config.toml
num_hidden_layers = 14
head_dim = 64
parallel_block = false
final_lr_fraction = 0.0
MLP neurons of a small language model. Each row is named by its layer, matrix (up: input weights) and neuron, and shows model dimensions 320-511. Each number is 128 + 24 x the weight over its row's rms, rounded and kept within 0 to 255. Numbers have three digits each.
Before each neuron's rows, "fires on" lists the tokens most often at its 100 highest values on Wikipedia text that the model never trained on.

fires on: " of", " for", "'", " to", "–", "For"
L6.up1538:093103133070097128106095127142145130135113101128145140130127142120133131119080115124126129127083098085120094121149154110159169141121079154128110083140143161094103132133128121128131166121164132138122141136078108121144056176126136073139112115139118137110093142158127128134130118158124152130127141120121134104163159115178116102149139152122120172111107158121190105132093158121159118107110119127165122134147114085116096126195105129070075158116098092121111135100110087157130152107125156103125134130127136170068107113152164121091120128135148166149098105167121137152105121132141147097

fires on: " the", " as", " be", " with", " not"
L6.up950:142119154165142103127147113118099069119175126125109133126166130120150125132171141131123080163122153127117169098146141153070148132106141130117140155185178114145178128101130155144125135095129097071159126120097136145123112183137100127133115105156145167178136127122153158140158099116090121152108131152120123136157103096178148097135119121119137120105164105092161117176158095149133146153139112126131126123132074109128107159154145122119130180090105124102137092111145148105131114124184147133112129133129150172157108116101068117192105180091095119110158116137136112136143134126129126123

fires on: " |", " *", " (", " /", ";"
L3.up466:117156147088147125138094119171139121140149152157140121141106170138102152137126102117120119088128107070156118100110146143138143117155142109155169172142079148092112098131120178140136121141131198088164105130120108120135165120095113138098114108077121125077086144159167113145120152118140195146112121151144140169148124113140093160096106140112103151127119148122163129120095144141128162129106149142170124118145140121113135124114101061146115119095139121134130122139127108167147131106109090137152161108111133128130144150134068099139119157121139100138135087127122134143138142133155121168

fires on: " |", " ", ",", "ul", "al", "s"
L6.up1085:143115138110095129181173130116095131147158115132141171117148104114115146134152192136116118122078135163125105108099117140155138082165128104125156133138156107076096159118189188146146138139155124137176126107149123102172157144153084166115115098138134142144111123108104141116133109097115132132111126110151103195157088124135094122137178116109109112082126152134089130121172124123149131088159112111125091146162116124088147135092116135170110102118073116115167138078106103112107151138110087123162157116130101128141126109118160103135129144086142138093113120122114160113107166105142128094

fires on: " ", "-"
L3.up275:126122096147130151139136147138097115164130126087174159125091127121139128143108109140115161124130123107158140163117113116180110100089150144116163114105145089109135146126131139120089074131139142133152100115131128108169145093136104168156142154123112102159105124100131143161109146137093134198116134140110150126135104149136118116121119146112128130107140095114090125131167150140130109121116107126138107118135140117158127083135108147133090162132158085112121103092132125131140143131129140126109095105139116134109089129136113139142122111107116124117140126125125082167166081144138083139

fires on: "s", "ed", "or", "th"
L6.up2030:136106098147148149119126141132104165131115151123125101131135126105136125116129112183134161150147160162166147068130141131112125119118131187135113113127156103111130118118135115108114104148109161111149115122141100111135158107127105145125141132123107110101106134116132151120088101116137107093110159130070149111150111130107107132099132089136130149107178114104131083118133116088133141148154126150130116150109131169135160153108085095114096136158107151093100096150108142113122095139147162124142122149113075119148161129130096108144123163102134136182160138115182151141127155119123135113

fires on: " as", ":", " to"
L6.up992:140077126112151131142108097109120106074154137128102185143173111140160142147136131090145136096129114164121150100094132150124091126157141139124182152177151101132149117135160152141121119105109129112126123135134167167136067168148133126144165131148130119091105138112141146110128152165110098147097110142119092139163081108090062111154115128106146124161120128107111156151139127145068140129150115116114153136115173152125092100141128116105149145147176114144107139115112186114157137142151144120108161117121142133174153118112077170142160166131076133138128111133143101177148151125126093128

fires on: " of", "s", "le", "e", "d", "o"
L6.up403:170136115122125161121130124131120160145153114107152136126114113143135207156127162124135099119128116136174134128112175136133109153108102137156153135154080111108114114153112104179164100161171144144099175121122127115132108085137123135147138131134147127080110116083127190143124099153113098151093169106124115119137113180060103119132121099170139082097099158152146102128135139097113138117119150128111095142149135173129104112142171105157107150160115119119124118137127104137047134140159099167134176072069157110130153119104172161126130095133129056089136132122135124133104164126110155124

fires on: " ", ";", "2", ":", "6", "5"
L3.up565:147109149140103161124147113123162161160113144122115136161108136168128143151156116103111136124134137136118163133123123141094115083118132159132154109166152131092165099181143121159141101121104121162146164141082122092130134141095165121129093166106114129144158139135135129154146099161109127159153131101140100165147087166079116186113140128155122153103098123121135096131146128135126128130145142126087138095125058135111163157130108134150119154122121149167137115116176113087128113189111101082122108155105152098118105173111168146142125111096157115140120121115141110203105142102138158091

fires on: ":", ";", " ", "frac"
L6.up1540:113102091156180110111123143102119133167127106099155115137134142135087140093141115104147103156077139151121147134123128139127130134116142124099127115144145151107131124159115136077125151129145125175131159155159105058111166123140115114114111132129133101129156156134103150132171138129106141143117084103124135148152125132141123179091123078144127138191116106146131108104141114142136156124124116136109114148106122123116141151136123072145095129104127144141109085153110168107134117156106155099127091115110128119178094111133131130120124127133137125133148112086168120122134143140152129143

fires on: " and", ",", "ly", " ", " (", "ut"
L6.up1114:132122100206128135104137129157147110185100097165117120138123156164134146126126110144118145153166149096096142128139119152096126152128151105076109123148152121117153168161160194120076109080114093153145101116186140109106123151153084151143160153114109092150127124120120135171086108121125122150131099115116137122135134180132121146137131141108143125130164126160107160101124150135132111120149101105152099158133112127115100142145125149145117145103102095137112130168116119125131126098063153122113149127146122132075127128109177130158106104176157129133159083120140133127143125120164123110

fires on: "t", "o", "ing", "s", "l"
L6.up598:159139147164147119120145098118131189140081102192061141145149122126158151143086145126102115097117150102082104134137130147131135124115142165121101101139115136083148110129124098114151180159128137086129112103138131136119108128175122140141126113088168111090099125145139187152125120136076104127170139122106134128151099122129115163108078118079150116143092102123113136132165123113167120102109183137137144147081133093144119144124127088131159141110133161154136090109081121105129126126122133152135109089166095120137109129141111096132138116125095105141152105129149134121140123160083134140

fires on: "\n", "\"", ":", " as", " under", " with"
L3.up1453:099117113120085105116122109119121092083123121127119186143105150115139142127123146119148109131124109154103137102104157078133112113168126148129156117170120132124108118179125121137130089051112118154172093133146171121137172105107127148124144115157096151143127167165144159156154136170126127136113152145133108148157086173161100115125107135118119112101160125103123144148148195148147084122162134123124111122160149155136116106151157146152105148130132124111119139151122152154127103109151173104110104163142127114125118093103106139103147146071080160161104114154123108098138125096106119112

fires on: "s", " as", "a", "o"
L6.up1613:131141128124160105095120189072114147145150061161097129151131132105130144125180124102168086169161097137108116102158118158102131112152105128155125145124181156112108102137135132123113138073097142097138101127097129136152112149143121119108126119150126105129122095126101180178133150124135176134096122133091083120122123155147136127138112123158134118157128157148081099146114096103125114140136058122110123130125134155115123155122130163113183096111141125113172078146157099109119114119082130126147104129122118171156141140119113125123108168130103138125104141117148107110138145085148131128

fires on: "o", "e", "d", "to"
L6.up714:118146131146109151148160134106115142189144093126126121099119086139131160108178120167138184111140142144172138119136108155106173067144134156155143129132132162097113180117164125192089155111131141096105140126132107124103075133141135094181135130122136114093089120115143166123153079130110122129130154148149103110154113105150083111138128132138102146146125119138169102091086139122144166147175136153099134144121137139100104138165112170124168141146143123146130105158124097100117112133143117139178159112112119114115121104166105128103171156152136092138121116110142144135096118118092116136

fires on: " ", " a", " in", " than", " or"
L3.up851:127117131132120137051140169103094118168131099070143141138139158153164113150149116110145141154154107105141132171143144078172183131113159127091167132161104091131142156163118141110151078170155119137106090153155146139147123114128149155100155122100122105153119093116110129139105166118077143163159142088137181117101088184128078141109149155092142143114160106123074137105115107130099080161110123149137132134129127140142152109121104152173098114109150103157113115109086140122166103131134149099144142109132119169159134106101132164176103119118119168116138154088067113168119132118144084154

fires on: " the", "th", "ar", "4", "s", "5"
L6.up1263:104122090102134152120135125118138095173142120171197112175126094132104130120146096140167131102152132130119113086118167186089149125126121117113128103117147124109106099111136100136105114135106154131119107134147144162138099161106168155150125144090148105109164125117126118122118086122153133083097095144078143110129130117119146118085090152139167095135122147162138076139151151128152134095189150128101097155141176159172121127123096118133116152144107132128099112125143079111107136128142138120133111197113143103145134078169112134193109094079096128146119130088124125159141134109142171139

fires on: ",", " (", " in", " |", " on", " India"
L6.up1805:130142112094105149122086107098075120141086093134129152130093159130135185081117156092091155147126115113194107125139116139103080127147136108128090141152087129146186097132144149134144185176136114077156151143110155120134145152142172109152141110102146139095113124127142113112118143161162127111156103120128095134134101100098113139101109096100158129173147156162135166117097153130110128126129181160097156136111110112135114095158123091122094095120143138148130143134129100142127165176107130115166135184154138129151107165174123156111153158086126094118107132147123132090114115104180122131

fires on: "or", "s", "r", "y", "er", "us"
L6.up785:135080147100176135145128123104156135137123101121114115122098121154106090144116126128135138143119151130139122122129138170153165125153117178154101116128171144169127102099142165150141118120124109140150173122144124074133121157085153138103114115178069100118104124142074178158086113098165108151094108127123151115166125107125086129111146098083142111140156153134147155137136129092150122122152143097090115125173147148141138120130146122144100139136162113141105119095121113112124149136099142141106125131132120159149115150158117148143151147119153113141136123100161096092123136109121120157

fires on: " ", "-", "pos"
L3.up111:105094132148131101098164100144132156107165136089171189122118183120116094142164133135152157173118113134123091163123125122151152140139134154127153111168151133115135080114129130121096109116129102102182126129162121131143069138167146142139119110156098141160120122144096139190128154108126132099088135129128129110115084180111118130137147103117142155104159114157081119133140166152126137156114102120068135107129074135161171096108158110137120108106113116128149116114086108080142131130073118100128098121131152125117101073096154114156130095103107124105146111111142131125138114173079116130

fires on: " to", " of", "ad", " and", " in", "ing"
L6.up1242:102102106159151098104153108154071121158127133124108094120113117104136136114105132116114102114137088119134114134122190079139105132147140132111116097123111103105137099164140168112118112104100152117091112157143082172140123130138101140135114111115131135085112129120130163120141174130156147109146117112112094092148147152125159120123097094112150152130169135109155144132107152110115168157113144136165111142121152120117146096110117063145110079135150130115173124149129152136109135109148168145155135152155141130137105105130120125136123147143123137108158160114163109141127109131174131095

fires on: ",", "o", "s", "id"
L6.up15:153091115157152116179151124145103120154133138145102150124139100105136112182155178137112125131103116124161110106159118102118168115112159120127104135146123156121115084151122128167183146118131132101149137174139157134132128155174124144149092154106153127107120112093153157135083182123123094124111061107123125141163079142103135127119118089097143126141099133146132126156183179133119100106098089165131127133123146114117116164127139122136110129142123106114152097151108094106120128137107047132163139153130115148139090149161127135114150160133139118154110130121079148100136128171148128197

fires on: " of", " to", "al", "phi"
L6.up387:120118119120124138104097116149124068141123167135146163152109135133080141115090127131137121138115157132121113118112113095128149128117120134139132121110120113122127135165131140109108134102101117102132139099137092094146138110107144137116148138079146161141118093133117071137119166147128131114133100150127102084120111091165147115150130111165146138130105139119151146134075145154132104142093091123115090121139187127137176104115129095139076152093163117111122145120145156154174132124151110133111117183122141138100100060186109131134124142080121141084085148149130147129119142152141136120

fires on: "ly", " time", " |", " and", "am"
L6.up1200:105122117168118133121160089114121101103101137116124124157123102153138094104121080146187078134113132143133103111112111080132140109148102098099097149148092100162120111141120098122111118132121134133148127105140120125101127106106125126099088121133157158126115109118146101149057133164115106109141124133082171135144149092127122153127102113129138155160138087148106163091084116123175077077095106083154156080129156127114098112121112100114113149114118122105169123163189099104146129139076138156103104103112123161101141150129168158092149133122092109153150121105114159109085129095114146144

fires on: "s", " as", ":", " \"", ",", "."
L6.up1723:134102092117127126168116136123130131145118163142119141120108141114117102175157195122149141186097175146145104086118149149111177127103119140132151102132123136145120120169106112134126138110079111114136125125169110122125094137135155143119145102168147125109126122084122112086103151150122180127113160158110129137146125155116131125123086108120154166128125139147114095133150147083094125135121129122150121134155122173121114111180127165093126147105123133097151147127130089137123134136075109141161165162105124111142117094137083149125124159123082124075146174130113128115121152119119131134

fires on: " the", " by", " is", " as", " ", ":"
L6.up823:152090098167145144167108153121118112104147100115103155109161099141123134118162124187105113140126135141134111136144140157117111186133117152182099141133146120148111123167109133112131135078127170125158161151107134127141100141102118134128137122092112116100116143097163116109124137108152133157095137137145127092138081125135083136138154133112122123123147121138089090141166139149108128160178114117095154093165128149140120143125081111137137132103129151143136136140100120141153111104108128098129167154153128188148146117114078165143130137098109138152129138076104103154139162144160131162

fires on: "born", "1", " ", " also", " to", " re"
L6.up772:102124123135122122150153134147102120122144140138120152140143117110154123126105154127101111148115116111102105119124125097158095110128101144113115106180138172121111092165137109149089124093161081096109140105113131138134094155080137125144127143107140078166127116124190132130113152115153155122126108151134136131134114095096130085145123090160139110141114078109175099108158142147123186119143149103126149146146168149161112087140175141102124131127118067145095136156113125149134129146162136138122179151116134132099131095106127133101154140082090137144153101121153161151122105130117070103

fires on: "s", " |", "–", "ly", "4"
L6.up149:142128111190112105157156123101098120139145145080151130165098082143166100112111114126194118171124124138097149095109127125115104103142120124089102134150193122189140105132124114157159135113158099164108159122116109173157137107122103138115100110134136163169118124120105103160151146136125122131078146155085125119155139165171119119134091136156113113156112091117104121121145140103089066115104138141107127117125143125111121064148121089154082102142104169114174100122122109146148105112120110127132150134105130124129107153151121084108163134106129141140163111135156130111130115129170074156